config = dict(
    n_kv_head=10,
    d_mlp=2560,
    positions='learned',
    qk_norm=False,
    lr=0.00103,
    weight_decay=0.14,
    grad_clip=2.0,
    batch_tokens=131072,
    doc_mask=True,
    z_loss=1e-05,
    steps=5356,
    dataset='wikipedia_en',
)
MLP neurons of a small language model. Each row is named by its layer, matrix (up: input weights) and neuron, and shows model dimensions 96-191. Each number is 50 + 12 x the weight over its row's rms, rounded and kept within 0 to 99.
After each neuron's rows, "fires on" lists the tokens most often at its 100 highest values on Wikipedia text that the model never trained on.

L4.up1060:57 52 54 63 58 33 59 60 53 17 30 48 59 36 40 54 33 63 39 52 55 64 49 57 46 43 43 48 49 52 37 50 58 52 42 66 38 49 71 62 39 60 41 36 49 57 33 50 70 49 39 56 37 45 21 40 62 59 60 42 49 41 57 53 44 91 54 35 51 39 63 64 49 51 33 50 47 52 52 21 31 45 64 57 48 37 68 39 48 34 56 69 56 47 47 35
fires on: "\n", "\n\n", "1", "00"

L4.up2472:69 63 27 59 56 58 44 68 27 64 52 72 49 64 34 46 28 42 57 57 57 65 29 50 55 32 30 65 58 38 35 53 68 40 63 74 53 48 50 60 35 42 55 55 59 58 47 56 37 44 35 74 62 52 52 43 53 50 52 41 40 40 29 48 43 47 48 34 39 65 32 49 54 52 43 59 49 51 37 35 62 52 57 62 38 36 51 50 51 33 35 71 43 56 33 32
fires on: "ir", "ä", "s", "on", "ol"

L4.up1187:30 60 65 63 61 35 45 45 46 42 52 59 75 20 68 45 77 45 65 50 59 57 32 64 54 60 43 48 65 34 67 50 42 58 40 39 57 66 46 64 58 38 63 51 29 64 58 38 34 65 70 40 37 38 79 56 62 42 57 58 56 54 35 33 61 70 68 41 49 45 32 41 48 72 34 44 72 56 56 56 44 60 54 64 57 44 61 66 52 59 24 48 32 51 74 47
fires on: " sh", " of", "emb", "h"

L4.up1226:37 78 49 50 62 57 35 48 37 42 59 64 66 50 57 44 59 51 32 38 63 43 42 40 39 17 39 16 37 24 48 65 58 69 54 71 48 67 44 43 39 52 46 39 47 41 46 55 52 68 62 39 58 45 63 58 71 38 39 63 63 47 47 58 64 57 36 58 56 44 41 54 68 48 39 57 54 64 46 60 36 48 33 50 32 43 45 51 51 56 41 51 61 50 40 57
fires on: "6", "7", "5", "8", "4", ") | "

L4.up540:62 55 24 27 48 40 39 24 30 57 44 62 53 50 45 63 34 53 72 61 40 52 40 37 52 45 63 45 54 46 44 57 67 57 41 49 39 40 41 41 49 41 55 69 42 62 61 49 43 80 67 61 58 55 52 39 41 70 43 34 47 41 47 25 64 51 52 47 38 41 47 33 58 49 52 48 55 79 55 58 37 54 58 22 28 47 31 44 53 35 42 77 39 61 63 64
fires on: "′", " August ", " | ", ":", " September ", "56"

L4.up2306:62 42 32 70 29 53 65 57 58 38 53 34 44 28 40 62 38 40 55 38 68 40 61 46 73 46 56 51 26 39 56 27 22 65 53 41 58 49 58 73 54 52 47 57 45 59 50 50 55 49 27 60 65 54 62 39 65 53 55 62 52 53 38 54 59 55 51 45 58 61 46 43 55 57 66 45 21 38 41 58 38 35 49 61 59 48 60 63 58 57 39 71 48 61 50 50
fires on: ",", " sp", " sh", " cl", " pl", " cross"

L4.up1802:39 29 46 40 43 70 50 59 37 44 69 60 52 57 43 54 47 40 30 63 36 34 70 25 52 65 52 55 51 48 38 47 36 72 56 51 77 57 54 39 60 49 52 38 48 65 48 49 67 69 39 75 59 35 57 65 50 44 61 45 68 53 50 50 47 43 48 53 42 68 40 72 56 52 31 51 35 55 39 48 26 55 49 45 56 68 32 40 51 56 71 57 18 48 49 41
fires on: "il", "ur", "al", " |  | ", "ol"

L4.up1595:60 60 74 56 45 52 35 62 71 41 58 48 34 67 48 57 68 36 69 35 38 48 44 55 47 41 61 55 69 65 74 59 51 68 46 50 36 66 59 35 54 57 53 51 33 48 42 42 74 60 51 52 51 23 74 43 40 39 55 44 61 55 68 50 52 47 68 44 44 52 59 60 50 56 51 59 56 50 47 73 53 31 37 52 68 48 49 54 19 63 55 29 60 44 29 40
fires on: " the", " a", " May", " He", " Hay", " he"

L4.up648:52 46 48 56 35 61 31 56 16 57 48 49 67 37 55 51 91 47 53 65 55 60 62 52 53 44 37 47 46 49 41 53 24 50 62 45 70 69 45 51 21 59 31 40 25 60 57 41 43 25 43 42 64 56 47 67 70 55 50 48 58 35 66 44 51 75 32 64 54 62 39 49 44 55 35 59 43 63 36 52 45 47 51 41 39 59 47 50 79 59 44 46 27 58 29 61
fires on: ", ", "–", " to ", " and ", "/"

L4.up260:45 48 49 64 51 63 45 61 48 42 48 29 52 56 57 54 30 46 40 32 58 64 62 62 38 58 46 42 51 48 59 67 53 55 51 29 60 42 43 55 29 45 58 53 52 57 58 49 73 53 43 29 61 64 51 38 49 40 54 73 65 48 48 59 42 40 47 32 46 43 59 36 55 34 35 36 42 55 62 36 58 48 69 56 41 51 37 44 38 65 47 33 72 50 38 43
fires on: ", ", " ", " (", " of "

L4.up454:53 40 39 59 56 59 41 62 36 39 55 47 55 58 43 67 42 61 56 54 53 43 64 56 44 57 52 53 47 59 72 65 63 42 39 30 45 37 45 54 52 58 49 60 68 55 59 58 44 44 51 35 55 41 49 59 65 36 50 42 34 45 46 65 50 61 34 48 45 44 34 52 38 53 54 43 42 26 58 69 30 40 38 63 50 51 55 56 44 59 45 47 48 43 54 67
fires on: "ad", "'s", "y", "in", "ly"

L4.up203:53 82 55 47 31 53 36 38 36 22 49 48 59 39 56 72 56 51 64 47 58 81 50 32 50 45 61 58 53 48 57 60 31 61 73 63 51 29 62 46 52 56 37 61 35 41 47 24 38 29 46 66 53 37 62 41 37 37 64 54 72 47 34 47 47 68 60 30 44 54 55 71 64 55 50 52 68 70 39 70 54 40 58 53 52 52 40 39 35 46 45 45 44 57 42 75
fires on: ").", ".", "view", "itle", "o.", "ri"

L4.up1249:52 49 56 53 50 51 57 34 56 47 42 50 36 54 54 68 66 57 68 35 62 53 76 64 35 56 49 56 53 57 54 52 45 50 53 57 37 52 47 35 56 52 49 20 58 37 69 55 38 20 55 58 61 63 33 47 77 33 56 37 28 39 38 20 54 55 65 47 42 39 55 64 63 36 54 75 35 28 36 34 45 49 46 54 67 70 56 33 29 46 56 42 77 53 49 58
fires on: "==", " at", "\n", " in"

L4.up1129:33 40 36 42 50 68 60 56 53 22 41 42 80 50 45 50 73 40 53 35 48 33 60 31 61 28 49 76 53 34 47 59 50 59 56 53 51 31 32 51 75 51 54 43 50 32 42 46 40 70 49 52 53 74 34 63 49 32 67 63 45 54 29 41 38 64 49 67 52 65 49 42 68 59 60 53 56 56 54 41 60 57 42 70 40 43 54 66 50 51 71 62 68 68 44 50
fires on: "v", "av", "://", "ev", "ud", "om"

L4.up1931:41 68 46 56 39 37 61 58 54 49 44 39 72 37 47 39 59 59 50 31 55 45 40 56 44 67 55 52 65 64 54 42 57 51 39 49 45 37 46 43 53 76 33 64 35 45 64 47 34 44 36 66 54 70 64 38 70 61 56 54 12 30 57 46 47 47 55 56 35 60 50 52 58 47 66 59 49 34 63 41 64 61 64 45 48 41 34 49 55 48 48 42 71 66 42 75
fires on: " in", " At", " at", " during", "per", " (in"

L4.up1157:52 43 16 47 42 42 51 45 50 73 53 47 60 36 41 62 60 48 53 34 59 52 51 30 38 37 55 34 43 49 64 20 52 52 35 65 48 83 36 35 47 35 41 43 41 57 57 34 54 54 33 59 59 71 36 61 70 47 46 38 57 40 37 49 69 48 48 55 54 59 45 53 65 50 51 59 40 50 66 28 67 59 60 46 71 45 28 52 57 36 46 76 59 49 55 41
fires on: " s", " am", "ass", "ill"

L4.up856:63 57 64 33 46 66 38 60 44 38 47 55 58 49 54 39 45 54 76 51 30 68 54 64 40 37 65 63 54 58 73 44 33 32 34 44 35 68 67 13 45 45 47 40 39 31 49 32 68 61 41 55 39 59 61 44 40 46 60 69 56 69 48 46 70 61 59 58 60 51 43 47 50 45 38 31 60 56 47 45 55 41 39 66 32 47 32 52 52 55 51 33 51 42 63 68
fires on: "c", "as", "s", "p", "t", "k"

L4.up733:30 70 31 44 60 43 31 59 56 52 36 70 64 59 43 49 29 58 73 35 64 43 55 64 41 59 50 55 33 58 55 48 51 26 44 61 26 64 27 48 42 49 36 25 62 54 79 61 35 59 44 39 42 56 64 36 39 74 57 53 53 88 48 46 59 33 59 51 36 61 43 41 62 80 62 22 40 56 69 54 59 45 65 71 49 77 64 42 43 58 20 38 53 53 55 56
fires on: " have", " are", " has", " have been", " they"

L4.up821:39 33 62 60 22 52 59 54 40 59 54 53 39 35 43 48 51 21 65 45 41 49 23 21 48 49 48 66 51 37 54 33 61 54 52 43 73 55 69 49 52 31 51 62 69 55 66 36 41 66 65 59 36 50 37 56 28 44 57 55 53 58 48 54 68 64 55 62 38 67 34 19 67 63 39 31 45 47 28 59 50 64 46 65 35 63 53 51 30 70 45 71 48 38 59 34
fires on: ": ", ":", " | ", " App", " only", " ==="

L4.up1809:50 42 42 70 39 54 46 53 49 41 61 32 58 70 46 51 54 65 45 60 53 74 45 48 54 39 44 67 39 47 36 70 45 54 35 49 52 51 30 31 47 49 43 49 60 58 11 47 66 28 57 35 64 47 62 32 66 46 33 72 78 55 44 43 73 61 58 76 32 45 61 31 50 25 39 43 37 56 37 65 54 49 58 42 47 52 60 32 45 66 15 71 54 40 47 47
fires on: "y", "r", "l", "ove", "E"

L4.up1252:43 38 24 66 65 67 42 34 72 37 53 45 67 56 55 52 36 49 34 64 62 61 51 37 58 48 85 46 36 41 45 51 41 59 51 34 58 45 65 35 50 32 52 52 40 60 44 64 39 38 65 59 31 67 48 40 50 67 58 54 65 47 58 56 78 48 35 44 45 44 49 35 47 39 46 47 54 68 35 35 39 29 73 64 40 39 43 46 67 55 53 59 42 45 56 80
fires on: "ing", "ushing", "s"